MLP neurons of a small language model. Each row is named by its layer, matrix (up: input weights) and neuron, and shows model dimensions 341-511. Each number is 500 + 50 x the weight over its row's rms, rounded and kept within 0 to 999. Numbers have three digits each.
A block is one neuron, or neurons of one layer that tend to fire together. Before each block is what it responds to, as a language model described it from the Wikipedia text at the highest values.

Tokens inside Wikipedia tables, infoboxes, species lists, name lists and photo captions, e.g. "(" after climate values, name pieces like J, Vis.
L3.up1385:518479446521468489517492494601401542498413513531483536501571496485482465481517392483482431517542546490513540527578418429594472439615416506528496459502487596445534476491514478491579410534464460560498549434442440471518508601400399489523613538476544391464573517582430527434444493561491465563452550544448444508497493550499553412480431513564564560540580517422426437488539524496549501524491544485496540407524519434527412606583429429530452531559564530537484447490540499563507480595527513474634475520559405455523479562497

Line breaks that end a row of a Wikipedia markdown table, especially the header row, as in "| Year | Title | Notes |" before "|---|"; also breaks after section headings and list-item starts.
L3.up214:503443506546457545438620472467507606423593503483587535498477587495502551440469449432522443492482514498448566506510503487642480566497506511547450525454447576505539414497510505436520578482540505439555319524535473484518465506473457503430548513443486442477563519503432539486474427459504484502473595355528502466582567517635507512613427495406540529521518564579502564498573506515487408579517500557485486666509412477539439525483501441443538453511468529428488492488460468541423604538593528514484428573489597491454546458471

Verbs, auxiliaries and short function words mid-clause in quoted speech or song titles, often right after a pronoun or modal, e.g. "we can have", "I've made", "Why Do".
L4.up323:536574444448445583382426469399474437483527474455546589505568440482514451480559514534597436552407504468552430405460468578476578458573514513539413477374502467485399564509463474424486433494484497400500479539440505441466580488492575501540565579507424481438500533495499554592526463482537447505445512521554412516440545495571437567451504434511459504453508573457499485532492525443541500498460489427491647539498497492512497506458537503529547469582510445509468594443446470547501512628548514428486467426461469537437468527519
L4.up1000:554542522474461455542424433442430457518488423448536476558520486370513471529406498472568459436546545520487490484508541565394580441573633456417374549583582439587529586477542479530471478527474500504513474429519410510521431462522437519451520501526473469586487571504475583603457466467521444498441490523534470518470534500522524594525487494459445492523584493412415525522332511458497532476488553408506566501435520560480560468562481538460467461523508514546549559536571477492506468535494514483493528486513469550450527492543
L4.up1261:551499546487461472499442494515479520477515484499441464433535513483499580577548477499503569648450602529507483431442515542426596449472532549443457494453500479529440469392464454526550527512359587587493516423419571539580425455489510501517493646486500480531595563438522564457474458558466479511524494610517509488403579540541523516510464524495390534528509473488451407519439595490531497442523528436540439538482442523476492472555436539577514494531507399534505522444539474551518427508520503445515504412488551493548469491533
L4.up1401:423467567548539519500475427425487469490589485506464486520484599440487477488478520448526478485396604490479459421531566533504546432477533570546392490538479434460567544464467539484414513418403561488459526450449545408487416501506529491532543583537360466590441453492489594553558387520513452535560523467530464516519469565619549503515486452499492500458474548429381633498520549479468528476536527480523528366461545551445607502540513501562510459470475526472548454483489490600439522494567579466474502515504457473459551487453

Second word piece right after a one-letter or very short word start (often S, s, P, Z), as in S-q, Z-v-ijezda, S-uz-uki, P-hn-om; also the first digit of GNIS feature ID numbers.
L4.up505:418517481521448545572494555493542479516439395426488614528500539558527517547519550424473558522476498506510476527475503574508475580593568454450568448494442491547478491478596493501514463519387571504425589510576588582508560481576489456457495498519513500529418405500493489439532558471510489433537490531433472506479481516474441480529439483558567363440499436476478530522548489514495524445530556486560501581449431467569441538539491440446513438537491503440558498457536417463517556515580558453426517501537523436550519524416
L4.up518:495483526555462579491544588587533559347434558542586532551464478527507566544583455399492524484438535573390461441476494511583446495446568492583422554555479471416530532510460504480563516452556456503427478476523440451446495476479423433465538439413442518514533485513559468481563471547453572508538518504466566509459503481573442516425460451488442539606421495550522486565429541473552485554491468476422519384460544461424420378495485548535437536512599471480438472503512607478489532544516544473522482440474505535586542542507
L4.up525:463540439479499482543461530539566488487507458463470521503501493433566510540504522411383567460506522484452617474486502552563460527415542557477442553571466479468490521490509480440463596489513486512502427483439478435583402576572465409486613527516447449428465473536473406477452538480503474552421445549484488466502445446444436525556476383450551461449514582482477579590551611544435606524563540550483580456519518490442494433505587578536565486464510546498503476490467498392442607551551558567460413512439474508550476568565
L4.up923:504528424504512547434479492447451520418552458463442446497481481404518517555530546555523523624466536518412507505455476491534445521517560498481492449511540461554522384445475569540489587599461468519514554506418493509500449557484470475433497514400517596516465548461481476510460522454601480442458443529491446414514546526543506584441522444475413551551477434498511495520506471613488576441533439461444581499523503413451518470494469482488564481478473508487491517540488403455476541535459513484523529474393449535493467480583

Syllable pieces inside romanized Chinese personal and place names, mostly in lists and tables, e.g. Qiao Hong, Zhang Yining, Zhao Ziyang, Chongqing.
L6.up50:539457466439488545426405461464522522432506531602445529502488532472535519582532452517486594542586504527402482561503538506509557542464534597483558486423604485574467469589474549475551446484466450573503552459493625445525514510565567565392524508552490503516485568525448527559408492404546510468467564560506512474471470527475563567510362528546445478564510495509434483519518492415488520405603497459511503510552511463587479472439576597532576491509423497508612466482460534530537531497488556433476513611520382561555440634426
L6.up240:588541498465485537429361478524408460530528521528517485548474503457519504525440470576471461541399450481494489523572480544494343425560507551490538487478534403482430496555529503464477549489511534452510559439533490476482578450538532478492564497516546442506492560506500611423542547398531454367543504527503562439437441540542473541506498511467436529563553499531496647520507462450466495539506444428516515445511511431550506576542497552513498541497487585505411544516563492458542403462500528475513464573578435446571462532458
L6.up438:520498439510600527472467591485425506531541531495525484511473533515578533511458489543475543503471508443475492480586459508561553518528566603544484454560540466504505549488540510357493575496548365542482566405469501439482572552462473544494485534570479605570562477469459608500548571386464460477436493478509510530477428484499553558573494502576392616569532422507493490438497480497479579528495434405533444484499509476535477573535512591491441559368434518583405528563522584533514472378475531483472477571487513489575501434457
L6.up966:541469572558517473541452533472495496499439573568573568474498492514571466552485451533487467602513513522457460468440585532554566515544514576443546488501563424554476496514563580572481578538437556465568572476500531522429518494481550497560518403443460480523518558493578640566565524448454575425546512557488539425487451476478516543525456409568523457500517541594507436530528486523451501481441436421461560591480531479552533546509510567542472545497413519554492520510505493496535373503496469542443412566581392480597504496534

The opening pipe of a new row in Wikipedia tables, just before a row number like 5 or 15, also other list-number boundaries.
L6.up357:535555512478560503534440564534562506461487537518505477436470476464553364465445451539528525493525536596511608493476474624541522539504538536488516523469535521517529526484560529519586539522508501569492551531460488476474470487553464551523568582506528472552390498535452636429454457474506513484536437414481435454514469514579484397504458465530473437496553489486467576478519483476481515464489586476501482464439545484574477487544446518511489368522430493593530542492499464477506540520528442430455414509500479498511525573563
L6.up551:430533484589528471529461575457423554523493553533488531425556475538575641403543462459481487496563505501436489456624479468484392518465425510603500517478565496450387484519459585501486583466485536462452457460445446521462430477472414577479533456495493528494527464518610529570450472417504506468574491479530558570467446455494586417430479524523603421465481476513497477513515512529461520538522549573470557516521560508448575526470545500437519486502490556508519473487510456620406421521416501511554460505497521477503498491559
L6.up1063:484469474505437552495497591550585499523563487428530492472500419568432535509521502483492427531438546619545449487508486481555456484454446519532544470441490441526558529545482493511564504560427482511518545538530477572510541497399492622464566416540480388401575423466411553493455526418457516446427562507503555546519458465491493515496523565391612475528549450428474531479428520519517476482513613505471507402437433565439470532505453512478498480570440482549541552483506448463526532500456516541510461562448436556475493527534
L6.up1190:462508527456465508493462549481588508597513488526520496555531493519438495340499425501578532582569409501446493504544469472604492593564484540469496546533506465488489534459513485536500467493466515435450481559482463486460538446542511552513526563364490469538503466568463541510505470426433586439534561535515447472546500537484522509534476484477431473466537505482460526521488524505463544545516519475459532507519531485571453535501509448486413537584435563431499495439421472460508439544550419505574484423529578568479451502442

Tokens within direct quotations, often the final period or a clause boundary just before the closing quote mark, such as "one more.", "that's fine", "I weep. But".
L6.up538:559576533553421500523395433616470547517529439463488575451475423488494432512508439510509476541532534564506544485571592527526434434557520477530367536523488519417538621550521535470509534491540580516501519517525449524561442546548548529492506565528554452506551501522525502588548444428447508526538514550457439553491535437510581470500473450538590540565467483411410501486499643607543518486476513459490499538514450535477587490440461400448460439477465404475572426468509448486449509414509564528510557516416439477534519401494
L6.up698:485522507585405677611436418504459513550478546458450434542472436410450440569477480473442493560451421485480454484490466419455609528539536518432433497632483503461535543527507514457489567550446584496442516532427510510433517467531464523514543574434484537504546601479456541583501407502424517433532485550514495458452512449451427492483558498501550481457553395377470475523459601493563463471493495393505519470550549494473565397569471478512465404468586497507527517515489511498443473511493535402567528417506505480577468471541
L6.up807:545507571514524496365467510444504438482475469429502507552550491521478494501442484544547350507415480497498557486477431453522534601528525440520519475533501427610565543559454557544542505566469561562458512469383509589480487545565568545532506535431458522444486538556488545585465588553421544539457382498484511470470534447435528520497500486495536598496453450481421488475371395499510535479538523416429487505577540469581532546463564523423517482671493510485484561496471408489531549553494483494501532437515521433520557508435
L6.up1483:513386537517515508453480494524373532552528505421515578554507457474581507425515514471520491580459613521528487481496470459433599501518567452464417460568465515545496548460560467554505521621501544521468506490512490458423468448572470491606521544437473512504568593536565444668487435469453478454501499459637428480543485523454427489569513586505447548506539460337495418472453558527549490511470447472505512511492537491508616476579373444455508421564504497543510505461499426569432448514514520496511508517535581452444476411570

Tokens within quoted speech or quoted titles, often the first word after the opening quote or the last before the closing one, as in "There is…", "Nightmares", "Durin's Bane".
L3.up523:487506479554513466576394459456442480491452473435490499540576452465476589512404501417555480463544495451446506504498503543434641473589511514461425483535557403595554440415499433561565442472566583525459553460493405472501436519494537547509508457411479462550553587481456574541537502501478398461425488551488458477386478551491563458555535568484405495473543432401477508605439486499482489456514540435472546515479539558485549565585432466390455410547535562506542535456549475539475539485511536491545501471465468547546552447507

The token right after a person's or place name, chiefly in medal tables and name lists (Chinese names, China, slashes), also Streets, Avenue, founder.
L4.up231:439598446479559477487398512553496550530494489455570438501472500412533382467444397538458437443555524530556488542504437518517521524415482493556698511516567523435441438462532498441537579510423501528395417552454460554456419441487501594533541532485510454465558490506427479524523531457566514463529561495483486458515453552532482526503427506481523497466523556460456565475532444488493473576501493477520554527564495495418464589574647556593552428512538487576516499547493502491516536410524574460546508468484471461579534625459
L4.up328:506457441518532559519462397369553532594517546413484426473519508442468521582433438443409409401434517510662486476498404469498530453462521549535549527512588567569429504530479570477540493541413553527473413534425483566425492455474463415492530468467512542551512507454503433581515523500594492460445466495592497454573484571507508562512514479534464581423484518529495518429524536437590492538559450443440461456515410575431470513578524410533507517566548453505525476517472574453556550435461469529503524532556503499560483583550
L4.up745:529567506520422563390395544501451511490478548564518540515479536461580493584488439585429434545475460511444522479461442474471487475551459616532550449438544405456464513566525525561512503483412436462497543492476535455584571495466503561453496519522491427441493532483472612489572582436503403366508569533519497519479486425568502537408554515532398512487550469535548432533549542423493503539543450409564515508543436456524499480469514602456459532507462594542565439421548504551589443441499505474369498578507480573588510543460
L4.up983:473475451596507486477393507469568511529548568494501426455380414487541392396383518516584435598534442475511478480523516564530532483447548448456540487538521510460519447544518501497477536444423489516527425529528451466529599479546543545456482449476559431478490460511472451452590488587564490486527482536505543464557526493484436502500423445450493478457493542575555458481536565450492535561560390429510502495582476516508406504590461625487492511515437487505566410464507505553506378450525497524542436442576498418532593536531